python train.py --num_attention_heads=4 --norm_eps=1e-05 --init_std_up=0.0251 --optimizer="muon" --learning_rate=0.00922 --warmup_steps=0 --z_loss=0.0001
MLP neurons of a small language model. Each row is named by its layer, matrix (gate and up: input weights) and neuron, and shows model dimensions 170-265. Each number is 500 + 40 x the weight over its row's rms, rounded and kept within 0 to 999. Numbers have three digits each. A neuron's up and down rows have the sign that makes its largest values positive.
A block is one neuron, or neurons of one layer that tend to fire together. Before each block is what it responds to, as a language model described it from the Wikipedia text at the highest values.

Capitalized initial letter pieces
L3.gate107:525462482490542489438514515520479504502508490442487507532459532479473482453456592526464466451507568492457524551477490482535487460467507452469492501550451477507555502467500562485474460505537435562534488384538536501515521552471540539513542450494445563539565443512520456435583507434521435464
L3.up107:481468493488453554462502562492461530528552488512476577495480546445423543564596474464408487479541523493533484502483497504505494495512470526514522492542506550472488507538495558453505544521511489544479486484490507515483421481493453570492441459457451462478522484454484505478467481432524504490
L3.gate149:469518528560502493467520422454502534520511493517531533485520543410481485450511479512530481449547537503564494510522503487562434495469500531566525533529503553494545536494557504526530514537580487530446552561483483463487491516485442452542481442483504489483545528512500582554468504449543491498
L3.up149:394504491482487554490534476476492514524530522548473528497544516521528510525548422553529441478538536470504371500544523426534451523505476474516507551504438593548564514425511558473534495552522448451488512475520550455455531514494577433491514493522481530406492519503525482529475483494484511460
L3.gate231:511504515539513515508509441472471586529479492548494533553483527502556509517503495467508552587511561477542454474489457432490498483413461507546500542505511531436516458437584490401413446435472541523481455526511516481532457528492546449531527525524422461541482449520514497547475549535417492523
L3.up231:541499459529495524482413511449498527504533621502498515474470588452473533407479432488447436495540518498489489447533530499530473453554543589563578585500433528429513512504499587513461511405536437527531533508563459492553467552411550525486472465525541467495515520510473553497411570543488507524
L3.gate281:456599571525588454454498521491562514475529523538463466532493523491423593423521465463440515522482513479397551518568505562470527586480494425514535475441510523478497415503428493488472518439505454542474606497504602456463472481492498426529491471492552496536516445511537466570504483464516533488
L3.up281:505495520454548568493481458461504487498504515513502523486453489469438541519491472448517461495491434453489496452526515429542507591500498522497542498522453464476494492526466497490555533500458456553511510453562577367541505481522495532496506535475462498483472451451486469530550484485437548505
L3.gate301:513527552512532555510486476505624485473509510518487475462427496537428534410547500513535506469469533524512557535514506395457478455391497451536452523429470474492478548443479475508501541455524435564459515495433415457525513457417572455552475498495521514491454473470544456527435457424566521528
L3.up301:431538468526477508479478526538527444444498445543593530529504477484498532519460558485523459592483505476564478515460505515437482527520534535552553523431490428482516474443569457456519462508521483517543544532493527498526522481552491545495452551523506510471445508518500499518378475507446506515
L3.gate476:425496546461501571427494436488532467549498509525560501478449504493449546526553486432516507521539442498540499472475476506550474474508533481491496487502541487384502513519518600519467448477493531466528514556523537475519552569551478548529497514502433503470448564464560515516506506418494435537
L3.up476:435447499405525543532507517517530547526389455508446513544485488499466506435520498446480469424534579468461508516462521448448479479463509511540499478421504486496486493486525412523519460544469528504488471505489471554461414546480516518525453431575527440449531395534506440483518475600528533577
L3.gate671:553487494503507547530511409493573508506577522527449560429466491500417489507515463533487527474509488487454522501568520499546507563476517524513467509512466526524527554464482500404438573553525454483517464498491418497508481480540468557531514503454485525464435482513463480438451511583562558490
L3.up671:516469488506546526515544530549495540501503467585495552470449471534561500489477404536456481499562427533495518562534462513483499467555512568510556474447525550526457501455526528537476513503552493473448528490592454481403518451443472408498523437464420517480591543486513508516510545502469483522
L3.gate743:474591497474499469496534484496508578459560538508547461439507475463526433527463436568584516442531466505400545526491542503509507503567538478507589534549542467474452568452549492565510486560520431551536517515554520476539534555508480484535537493530481494519493512464418499546507565463554541488
L3.up743:564490519471581486547526529527505541500489553498469507451441522518509586519571494489508462503506452459546461488485453435443509456491517432511496488534464462575509514539536457493546482475489515513496535514446501510525434488494486463601520466467502522440439519506536480530480467487539472502
L3.gate767:471453438519522459505474438481512524458558583500518543460519531474513459476619484497502458498518538473562486530483404465486523525508538467445490431434557417459471517518484478529554489471520552443466482537483518554538513563542466466510529478513440502509514510595482442486466526462474485503
L3.up767:540531567503575454559527494527505462522511510573505593459541492430502549482488529499539567474543581468485473484450486499480482524456522497508522536527559563427491517472484531491516493514513550466512507525506492542496498545452502465542480436515498517544516549486494515450572496460502505470
L3.gate899:467561361467511527500468467529502503578506424489566462473452561375484493542508476474527560530520518488546441480544457441545537496492469491508537476551529471547543475430448463491583497419478522548426504553486599480520486446498457562512515491501519506519486482427434513551457474519417504487
L3.up899:445508493472496515472463537517536464520444424493504494404481532444530510506591473505494487496476526543490407377485455553468522520486472510467497522512512439487537513544511493451524500446499480468455494489370525524455509481477370522515516491531480482447449424465493429397491524471557445571
L3.gate995:593502534447476472507550527491447461571468594523447473460488555422536536473490529536577494412496523468558494581560480475540478525470459571505442510441473444552395549528524477490442448524520484537468485570454559477506541497558486494459462426546508450521524569499541549499488549517513465513
L3.up995:545495544505580493479602582446479531545478594469515470484494567527609531453513531495533462517485578474521540532545470467524510508477477509485468491467468488527475499491558501469562454545513495527536522516501481516527478518447512533472512471475524504498494561583508527567546544514553437477
L3.gate1025:481525555479495509448526516516498493498446506500530451449507516433528554518502528433505570477549487483526500467415460463485510504485505504515504503493463498449483492456489595504469482461511501541529507501474444508519466553452505458519492522599460500541548486606461497498513488519479502515
L3.up1025:441465462539492520458494471483481572487520532482558479489527454464465540502525504517556477516516506496520500523489552454472507529505510476484448489471439487501511501387503538490529504476533541542503467519497447480542511565518578519475498492449463468514478534542544471556575562502499420542
L3.gate1070:468503514527486463541482518485532494552624462495458474422470458503497514534534494512512487413495511493501503501490567442536489542521469456467481506348485407460500467464461474546613448540463485504500469463528474508555504518497486513521535518495499422512514505569429516490582501482555531525
L3.up1070:500542480479496474463483533466458570444548459458419529466463498496494432566495482567543494498558552500510529542545530528555512548515459393592519550543504540515468453504542535448472512493531477476410508485535543516416433438431535438498451571512485438525511470463549477497565457546527504543
L3.gate1133:483474510431416498486615492403539491496525519465539536516542545503518568496453515476548531531560527544495462460518526500549535499476490450541492454493537563550487476485498481441546486496549466527467560563481453444564453385545492569530433549481458494470448549473528556434509513463411457517
L3.up1133:488538479497492472534461490481459543536495536520522483462558507540544492486476490587550558494508490535442516448519481502460571485531459460475550487584503495503452487530440530443520539456564550528503563492532525473538479544503543529540571494465524566543442537412459540464476478495476612543
L3.gate1247:443501547469493468476528535425545495595498551455511521451494474465546490506478523507486485508594552571505503443494531512504562512530424520474489417517448447594467436495432533490513479570490540482502437508470548414479506437519439513561579600462510555519485481549483507518463626469525525567
L3.up1247:521522475486516511499487547438571381435507506515485483520586512528482507489455517483479521553530495512560567506483539553515457502488414489472460536510539555472484473464514498526499493619495487515462491528481541479539536525522524425543549493484543564519454482461490525446491472418478505547
L3.gate1295:468536473520485463519535519456529551493493519461516501442503436520468484540471469516523527491480434558499516457503467568504482464408429507516432529530547480438490448560455546552493533584404538417511481576542469405566522487451474515482534504495495489509581567551533539471435439566442501455
L3.up1295:519461505524499537441555522488479481410505529463468512533566504514466539515474505496543522500503532518514577498513436538536506513558467460495504502540529482505495532501409510522520518476429517474498555500540568482565488414550506457502511480487534517502471443456500500582507421500509463542

Census boilerplate verbs
L3.gate144:512438446505572526501446442451517517522480479458423503421543412561549500473430480471477463439502561426460523527462511582534545558473497426504538565500513487520455435514506471427534477522493510530518455528418573537467461461446512485528526525473495552573434516477524502412533514509493532510
L3.up144:467489490515468522538570464435403499458437542525425468496536523462504535444458537495502426486544471508501539501535454519510594494419467481453507459545488508453466493539498498497533566534429544486535501483471558477466541573469529457465519560480539527474488432498517476508521551550483561519
L3.gate240:475480474491527486461462434451485526474572572512498411524518534475433499565468561427491451539470557538449554479501449539554447526470475488505534500463405463482584486530456501448517535494457525552506471521478531492576450505472537511509444455479474483428477502415442453564522431478467513502
L3.up240:507504524518470426520441429512499498452514480501536544476505487552484523531500536447481550544480543512428555459474460497558530497483489465530520470515513534441542580550468552547447506443473550499494516532503544463514362524494513525574531486435487545489436456468500467564513485423480535508
L3.gate539:540568530484460447518492548506544479514469545423565540478405526497524506503492559482467542501474517512499575502507490478484518542542576509447538526428562496605526545507459483589500498517580554499475426534499477486470506481489544457514484547589479581541426511504486471405493548540445350494
L3.up539:425587446559440506510474521451438468512483548481505490465549497548482553549424481507510553484530532481554521505547562514495471500483551449418585486523473532455555483379508510414526520435506504464490563539539436495482577581490497496453537512390521514502539509424548481560556465446447501526
L3.gate554:530508470448518544560439548563595474510411450527534529489464543439496514515465497449463523543547397530553557524558478465482531529469533525491513509393475491493519405446408478409443429522481544495549472533536487483502523549449436478464547476575529483476523562535497504523527497453524536501
L3.up554:581455521477477470538461496521567506540479542455542511512417503509435425545515525447466485534528483474534492516560459494557546504500468492479459498527500508383453467460439509484500529519544464538468534539455446528466555457450514472547560469465536549464533513460511526472416523505517503520
L3.gate712:498491496463504470510531574467497540526509523531467524534466433451546524505521525471504533437441514465509462437480489462582504425487479399479477562428501547506518508461431474485511536552493462503517488561469520497514557495507501477490518524468499488545535457539549464468519526499468542513
L3.up712:461491470468507444524521573438587429508451509489534472467503506442472579459483463425472498475529457472447594538551497497458511508569437542445468487475542538537542582512476546479499542469545475430480504548572534503583469436445526542559527498481514500431501500438528480428509558476567511544
L3.gate776:575531506534507438471504508469553522501439498513476456536522498525463480530476474466508581520520544500474513442515470478560452454520481452522473571550516557498499554522488500512441498461464508495455469460552527521488516434450542487451505484524498436524522476581512502485491479523506509530
L3.up776:501500506527517485512523487518372475426547475505523505499505486581436455536512595557499513419539515395475562487496523532482554533525429485544555492531461480541517496537508553484505448468566511472547439498562523474525458546458488545445529530448467539478557473464600476454535500521569501516
L3.gate882:528463553417505482496555477479493552496480516532485531578462513581430441561406448471479459504504444496572557504467523504550511524501593469511568483468434483513516498485518526486467509538445522516495485404493490578549497523465487474485477520495460527443538506480510542468518533552406486463
L3.up882:556469521489461635507466462478546479478548542489529476523462518552479473470472417544500492517516478495565435522497500513523457471578492500488557461520502496498525475524467484457498493480416525488506494442510428546493510500421501512481453481597426463460498489432497533464527513456453525471
L3.gate915:519544485470501450464532521519539526500456519499472441535517507461515492488424498492485425555486476530441490475524451446524512457573488441512524442528434516511511528571486469440537500508560500515502495551466516454509498506488549477562546490560509507516424522470462450473426505517477533563
L3.up915:522534498531526489533465487454523463474493515446572539503461495467464493417512499472451502586469399486602441486572496514514546514487479540492503501567540499529546572505538486416466523541493522551487562418527429496578550485558527468490439545469566532471449487484575497514474541578449537446
L3.gate976:484457515482459481406561442449453474467527452517453539513522474465570525467510531486496536617499524541485366535591564443504469506459526498472500502475503597558464519502335499508464499497527463463483469502557516508497510547505501445593560453484477520479447566479447510444521421507510476532
L3.up976:508455525465469468524537465452496569510565519580462498551607475484533496519532532554509454499447459493507466432510493493553492507538485549496524590520492433404495513493434525505506475539512492563566503487444512491502560524492456522449502509461457611449494513520502477545537510555552462521
L3.gate983:485464486511453500425518509598508472514484499473545485457457506458548472449555486485541473515495478497513530469509488527608571459423455511472420446496477519438508515504509489457523464462572527462590523550522513543542495438562523548506530504476441589468497508507531484515528501582501530500
L3.up983:485459520524505539406462442513518567558464529548584448481493497471526482451494536499510535524508513466471465507508509508524510515484460506442523520477454495470568454483508517397473504513531533510502502473509493525535497454481528483462398502565453492530431537487509453499495473495538473565
L3.gate1010:474510529448557576471491493475506432547436563602547498330505506445486528536472464519550446546518465374443454411566506478525481467517440463502439486469525515498535551519538464497507523536561455534499436549490528525514545513551499530454550530493465486504537468539438502468571548440446467461
L3.up1010:597467574516462529476515495499539488490489512418502479541572393442448462484504532528516537603565512505531483486416450535511454507460449466512521441503456450463528465493507524438576537487464501488537524491499514436476497555450435509501498565474494493493502456466493461471498513492447496482
L3.gate1022:520502501504518459518544495522526524580512525525446505506514496571515530510489485502486564436499482449553534624494511508589530527552521497463426541475494501412426482532495471555473477567526399502502474485496505473509449545536491491565450449599489484500501400552497496555491526472516563516
L3.up1022:504474611522466488609493535485518529482502544500558463493478564497495461426481567508488476506470523494570476460482506519484534409570516453510488480508472486513503579486405490504487435441457523498511496493458489541489573504496540529475517477524498462454469503579562476433451483512576537405
L3.gate1081:466444530479449515556558514422534520505563513530510460445503466472520488557503594528462537457485476481541507435532563478540472507525453480468509522463481465530470494540512530568577512585437624498463464481467465435482486543450503473474499527584497534432449489566468443487462521529490558526
L3.up1081:441583509465520495457481495468556549510505462539520528458419537584570500499467529506551523550509526423427433464449527478497499535532476453525489462535545524464503504519533454491548486491498538471498563497419499608489520498599527479477486542525529492499533447531591503397525523465499498525
L3.gate1172:526483504543462463519482517502488477453483546468531489554492518454492475477513502475540509487508471526571542481537439455470458449507554504483442467487476583518536536541525496468533451378483500538528532474494503496525495569507499462443492491486488496499599496513515545531483432523556533411
L3.up1172:505467504485533510520503540481493493518522557522528470522488436530464479524518542518527474447482525506566544523512543516539533474499522436496415499505484502471566535545516464565553536462583436463519534521458422515483483514542509449524462504474444551544568501534439562479511489507504420524
L3.gate1236:554507490545524508539489541485492406555456500527513529491511495540505491514506538472554546467463482481543468471548512559604474505452462552449539436540491472460500440505440498527465546526516495481502506492548519480492534503452448533559447536450507547458489477478417511486515468465480576465
L3.up1236:585477437561530475481464452436493442541401564544492562486520502430513533551498447528503438561519514481510527556506531576509508479465478427506581596498458459555483528437411459477541458538388487477521470547476540479568511581468446460525534512530465491532501424450500528496476468466506512471
L3.gate1326:514506528542465480469603447500494561503423501501501461540581498584562462515534497433496538410500492534574497482415458476458415443487487440467536538483512445566527501494513468528518438492543502499458535467456480455448449488473648511508560564572531549508500543453507440493480531522513495503
L3.up1326:511548493535481502484429517463525497576475497506551472491462493523438486559452546480459481471512483500532493547495522445493508457472492503423508384455510428513488453507457521498446578534523431483498489504628463504415469497498600499521492463484505552524514465535561514474500480519447483532

Indefinite article after verbs
L8.gate215:443433459484510489481464499499507490488448481571486475527473463538467559498451503527515496525392527463496434497508498577492524465565569563494508450493449460412492477616547509467492486449535491539552489506488481521513448524461495458507530519498539494572537550505579546452507452478514516481
L8.up215:483480458551499466416541544529515455530551550520476504527518485534449467438493471544483460529465492576559471575495499493548514463483471551549536506539486484469450496481527521522453376557504508518500492463483476567476465413462460505529500446526450438501557446433501523502515527510506459493
L8.gate291:542485510555573458465575515537529476524520496510418421473485530469560520499516484478474550503542451520564546461443478521514456517484538544485506503528486508446503533518515443460485605485478476493500533516492486536515505448599533511484530563474467481532480529429477565489528427567500530514
L8.up291:519436463455493505496512462519534513441476465516467476455500450439541557490462485482592512507502518458572509475526561553399462562549532517468460445497501510478514504504510526492527569466554457475524532490501495484460529471506483458573485476499499492475508502537586507496556446497507471514
L8.gate723:493536472508518521533621562580405542507476526563481542530567460450555496471438498485510486490493542365432526556455476516493462495478444425494528461521449558553555550505509416506470532505418481485482487533495545497536547532517510477511528487420494528480466494424495490523498444470473545470
L8.up723:572553511453461530507516516487534507466489525465607502534465527506437551519492438546566498531509525545483536502462465474498515548528487493513452422519482621487540523565547470519499403528488450496513528504495520522497477597477536461426516501526492431524499507458519529440449466470473507523
L8.gate1118:461560474487536525502474507531465520575528587560586444493457476485452507512589517426543468498482536486500504517423536597520406538506482530520490490535441479458437491499478473512489508534545479444503496519470505468478448461575445458511458485489535494500523428456494577485423482499554538483
L8.up1118:472498553495568511471452514547525486469518582485536453513579490500417475484501396510514521507445481492510480472471465517535486528564492470474488498530558500475484485537500438579410456504505459463412510493562512539562446481515491492406542483532500543500460533419554489548485514465526535515

Word-initial t pieces
L5.gate140:520414553506477548493580472510517476571489527576486551459492551432507449501546504535524464514593556508501524471479556553519474542513501551516501504510567508492491510483476520451499497473431518552464384470506524512502466487443485510495507518580454567532492508493549457483505583496502515522
L5.up140:424490441544457476448430457490455548516499550436468537509464526527506463499512571481542529481532541429431476434467503502497502556500474525510478498462434502431453517464500477450414549481470545495423416523528507517447430511496517517460465502495527500568494478509497477470460545501530520482

Mixed mid-phrase fragments
L5.gate863:483498511476509524520512556505545531483475545505499512515437567487519456471532468519542469527432563528492541499529477479523559576604514457472504550492441550482421490529504541517429484480572513431544437534511560461495553507541525541468484544504493488433560427536577463476486484561523484526
L5.up863:529476501469561541572544521455598402451514551536493535548494574484506423488516454525549458499495520503516508546520509465537469556558587433490586498471522525506527544608493524462463476476544458482520554521509595429530528519517482533470527556512495499469534437526481476470480519549557460487

Predictable-continuation word starts
L5.gate102:486472582520454526446482495474536381463510509460467483436471497478502498510503570462550506437539527475568570509564490513514517485499439510517461523515492482473529559542458477541528514460545508524434527543511455533496467493427527520440452509556455497562492476471520483518530484520507496484
L5.up102:494444474482511472524439480480477500480518452523546466547541538470560554546510482503584482501486551418516448477519521555559507514531494607431540478466477518467447428464488497533474479567512531451493515499485523518512573530471501560495483508433612472527465474526564509514485476542599590456

Word-initial split capitals
L8.gate605:536494503515453458564546579544503523449612461450467429502447497457529429533545552451487493529548551454513463525530415515516542488486505506478448515479494488510442489500505462499533542543525523508485453489440468576487574515511521569546446499499518458505546429544465536556572442495537523529
L8.up605:448460480499567435488431517436528511520494576447462562555529496476498513486444529497471551501521477502483461466465402432512484522468395484489447516479514406470445503471550505550527476536525457529495545479466504523519512525531471488405460512551504534591470498481481409504461526451495492487
L8.gate1089:484508543466540587515471535532509515481480499493513561599453462491520465494528522536500524527520519488563545488487520503506498453515473405508496527548477480467489481486586506456548564540585465487447476511511480441515465514533450499528429481507508424512483557469483527505467492580499553550
L8.up1089:543476561526498528449428529518440493516511509481527592514432478475445550474567516554507499508479567513464505434531523410449458419477534556550491511535493435520485497494483489516619520513500442501458473514561510458435456476476512484442485551569498415439521513474424529505495503493570543507
L8.gate1199:555525488454490482523438427518491554541571461498531506493500532483573488510451540518506497472573528492469535484443482461461503509493564486507449484484530453488454456427506496461550484574430493531478552455490488536515545555556518487525467464484481573456412491481533504447430476555523473473
L8.up1199:452452514444395558465472497544477519494528511500560497482457425455528529469510511594551489466469503516539488478496489475496487533501481472430509466489529487584452535531539477495409479484483523465497452496391446504501452496536533523558491514507506504500567506554488499487490515519521394559
L8.gate1341:538530530514461505548506473548502417530490514492552408474513460494514544469525508524564426448475461455533493512538490521482552439510453524564449398462536447467508520465568424525506530523514457492462515561501509504527515568515530468508467551458497528501535487497574545506459447476526496541
L8.up1341:450536441497437415471439549501456536528477520514501480581505520458505518568547526564392555544383578527497507519437498466451471527509500537537492483430506464550558556500410510489491493518519465553511528487427522507471526514495482472545428524502475348544508521494501462585522479507520441521

Second piece of words
L3.gate31:478440560556446414505452442528542540486573482476511480501472455459520464479452456528431551494484547506529490440462490485475507552547486516480504521464454590519416523582581473519487497538472505532518559506520535514573542507477488509546527499461542522411467519524406566457475472561480521528
L3.up31:523514424531473516455491514474507503473585469446449489476573533433566493455488478429568494478441512454454504472497491480476512489552517473443447497491535448525471474515436432539567460500508523506479478477489518403540549480537482457520559505484507477437581474486513520528496569489541460538
L3.gate101:450467478439568461480539494416588476596509508544424437489543476536539458548488531463498579490503530479519496513510440500437532490533448549521436518523536575485485510515587523473460510476502479483494557554523506514542509511578522507467498517443495559497428540532396488581469417501559382547
L3.up101:490472533476518534517583532526520527477413475511472500510506514513575515508528544551607518543421480543489516520533544426498555533463523480511478520464439531538460424606558508474474531501589496498554509434514530524476491508501573533528481526496560472474485525526524505492511507489549413483
L3.gate136:447517498477466483531483504499521516469564488549479527521424497551492520480555510535488565521534470461487544472495509475493588575492524527538547474460458501420467533477510520527503556528578453462458509507533553463544500488472533482483462497439536497460569470579494516489471444555499483524
L3.up136:463460489488546493470488546466482483478489572496516508505536517507476499521468478468501489414558429479407498440481491518560529575480501508453420450476512527388473460447574498459529494508503502494493435498453497485421512523451518480462540466523504555509624486538547512546470494435515515582
L3.gate273:418513505523545541555420475520471514477471504500513525463492585477509457522490474505483440547475472530456496472505446414546480566548427437493559499540533432492475444481454429527525515496534507538511513461502474514503506490474469494525542476506444521443434485536470493528498545561460566484
L3.up273:526468460442483499481522518478461500458516473476434595511534429460548542508582458473526553465497494505549443491529477522542519556544447473534468488522505510524465528426426542573466481487521487449486492478485532479529477599508509525520495501454444548487520490460498457520530501581395493510
L3.gate291:500516473467472454551505474441521426471497441538503514528504435477559545455456535448510565400557511531483550556442491542515532549509451467524477509495529527490441472540488503467491475505479394469489533590524538468535460483487477525496583508454549459583555542472499522551518564510497442484
L3.up291:432482452498545473536519452502522484474476515497579464523591519493568489577432471517570489402561504530507507552447517536470485533539458570544476479478548465465512445473546563476480478499545492536496502561525470504479466508494439558459576488520488544431538486492515524518576475565452443498
L3.gate314:537509524506543509511479482527530558516501524598469501563530522536505509567552524516483489513437460457516555473481469463498568509506571506543514468487499486561487483533538514512504544443548451503502501534543537534463436452454536453503467494536531498475490452556439571497422445488478465495
L3.up314:455456517466501463548540497502503445498507478556504470514480563570438464530625492481417544551483474521438532523474508559558478508533520490515517480461488508490532504491581490482433518442469458468528580512480517501542433536446538510456492513547462433520490534465454536515528481535487419434
L3.gate517:457478504555468519511601503499615563541452559544475460420502502529509472527518523540504514491454535505411541502448504492541510541520579458503492485455485559516492523527528498466509515476425527471474500531539537450485478550476438573470460482463497457463536432531531572522447492526514448534
L3.up517:501477504483500384504541491515524460442534472481461521552459606507481512485537440439482539476524534513537542522499466529554540622521555526507511407428508466548509500554508478469523452509466523541574486471520534552575541501441489466455475470519472447545497549504554467538508456514474411480
L3.gate551:529526524473520389556501477479529448557458519535500540522494518555582521484522493534475527520544452501546506513464498397447446515491490538518478531503444486540469456437484459542487449537536397518548523487484466484452438444486526572481536402420573530468421458480479505471454486480471564495
L3.up551:609467551477578508494491525481490522608517482495569449497520537445514491580493386480487578489546468448457505500475488466527468439517584506547455523477458528532474527504498453520490495499465486541432547490437499529461467530524467574436489520489436493506512548516539457507506391500534530466
L3.gate595:487576529433449502549555504536540495493513441516493483522469417578499458541514450512499502492456432506604505535518513540540416528471508522475484401523475504487490448497574508535543476507487487426561515461485442495502516499525489549535546516520455499540542565489448488557495493527506484544
L3.up595:485451489492460481526460499446540445511484467539531505497462491444534596499515539470424553496528485571533513562512448548528492509463582533543533548495509504536423413577474437600474505481531544503475485497446533436568484494482529504552536473492520556538524511475388498458482472475529420501
L3.gate667:470468490630520456518521542612595546583502492504384510510480554474533438417561510560460480451554503493489517501502540432455552466513552516522524482540498464545522414554480458511427499536470523526532473526519536489439458520498524552640546556459484523509529510505487555525537483518460496507
L3.up667:529493498566468520508438572543530512542558410498518520500454513451519483466493519541470470525478453488467484507584528576405478496567551576460555453491514546466526400475474453453489471469503442478504559555458453545469490510493476496524530523513514555512486495546554520556530561441510548442
L3.gate825:449476482519429445485523550425509546478542533536447510506493467556463498557502530479466549483533559496496482472561444451543529464521462526487472421464451461608499524567486481546555515445536529532559503468500496486518502513530503569517525509448515527546478497537486558531504579523513482447
L3.up825:457464492440526475513526476485445510478556591542485518575523511479544483487470422519544513499504482495543451517507506503458447518520503497607552450544472485480528515569552464555515555482464484469513546414508549388530477478519550470511578501459480536522471474549576503475517498522436500509
L3.gate838:500491561491515468566496525462516565477506523495548445525517497581579495541528575476502475539484476556487520445517555472541542525487516496444561518532533511421537493554385505566542452451525561579554459491500557503562397501544458505452519458519439501533517508459527411509487547559542494448
L3.up838:434481533531475465559543481473540567515514487492506476530487515510497475462526422485496501462468549534568423522514507425441508527471568542490447451531532479488452490529516483543522417497519530484548513586480509516524478475595504555505478487535430533565527541537474512452547437500458469505
L3.gate844:485520506481474474500517524454464512520538526610589454553483532458539515503504604478457491582525486492510534511450499525494464472514441506505508529537552500488539516581489528532482509435576559516464514538475505451491506523508456550486500508551464427479486502514522523502574533527509497472
L3.up844:483532494399525465545560493475455443488578481516474453502544459590535504514444458514497447519503487488549519553510510472567475466560523457523535525542451434584455520489535484492484478436503487467469508544482456577531497472528519423523606521474513488421511478511473516498477496510496366466
L3.gate864:465466479475518518558522449481445511481442513548505528454434412504520467485415484465463547525441533535475540420486507551472514476501541475465524526506494445500472413523446582493518496405501569575481434470455506526478576520552485532542503502515504496459495501463522544534515568469527533462
L3.up864:483520516492509498564482443522497507446479523472509529448439475521504514426486548461531510562465486568446500488458509422518544386511483460559495475549535434506536458436466534507508489473535522501513507551488562493543435536512513534492519511541484345509535479492514514439414464519531497506
L3.gate954:519485506441511493487444471420544478482414556480525513497522514559514480513497466474537524452541473509478556422452541490535412500504497462543511432548558464545471487516475468542485483462432480498566459477586474479520519568476393519482518451479512434484549538552427467432503485497554483542
L3.up954:506497477544487573459428545543566512510503517478472498496461482437511478473577525541467510595498449482494535540525491501499524492520408463445487485534508441472541540557503511535453521576477475479500531570556470525480472526495492511437588482489511505526445496523484522511503505577525517484
L3.gate1191:531539500580506570443428566538457483597467533487477523438492557423429459494553545508553542535516534541569587535462493514522543549540469500479484496545548438466550482417451461575537549435607506531363465462477545511507548521583474485463479454548412446508483524449499460503510465492467503547
L3.up1191:516522509481538550492497557548490471412582533450502506452550556549488522499531489509558523518509439541481536463480504501496499444528531550513502508475580419432592459492471536518488575575549453550519506441442518541539484472459489493518533575538504534479465555483470498538464500495483473530

Foreign-language title words
L8.gate77:553512493488493511507615530486530477482486456458514413562497570513546456511513478534479542556490505596498564524494483473484537508506484483509583500524535529541531471464504524447472564458510530447463522502533540510594444543552502477519514525499461532434479549501543536483511509527498443495
L8.up77:468450450546577470515534528508500551508450461517424473469536521506521540555526544471543459508546487493494524421491473465442502492476471505552594477500525585458383491469477486482514481462543547581421470535558509522477508540588364505535515522466525545517530445531555534530532472491527498511
L8.gate770:469475482584457525510516468474531522516558483481530543566478441543504498568458421447511510584501489545454492471535494510552538495503577524546495427442493530488464520517545543507475457474465494509510477508482564498537512543520420547534450430563383441544486491447521498504481554492411459539
L8.up770:479555488515541550492505512480491465502575546516556513460518482591507493497474527483567464501538469471491537456426539529506515495560554498501472468459571523508475486548587512486520578506549502521512461516544504457494459544532492482516466568506504471519460453495476472538506472550539510561
L8.gate887:447537485503473448544454510457517482499505451473511524507464630481541483534524517525466558494584570541472525468533486493527573544534493483550534529449516492498553496463518536452460505496508436477539491504556475549497566440512563478464456499514464549521511446410528487489497441462522455452
L8.up887:473485462566448478516480515505542507493488473456491419493493480553488484446576590497446479539525475591553587488476479512501515493488555449507495548493551543488595495462518540508486453449477474460517471537530503498481534489575476514489515517526442528488549470502501480519475540473490523512
L8.gate956:407513576559431532537506562504469455501509479483523495474546472521561488495501540537587508440430554557463544399460526514548480484484500547486535491513488471446519489524566507442528557491484518526545568545487527448469480544504524494496519523503494510517484443495425527521519549475404488490
L8.up956:479540530554484490522554501555454550500478432532470519468535518506470440524570508489505581473451540503489516480450504521497534541571411501594509507504559480464488479496630472524502478480541519521512466491560475492429452532511494574522474507537511488511502414533513542504509498491506459455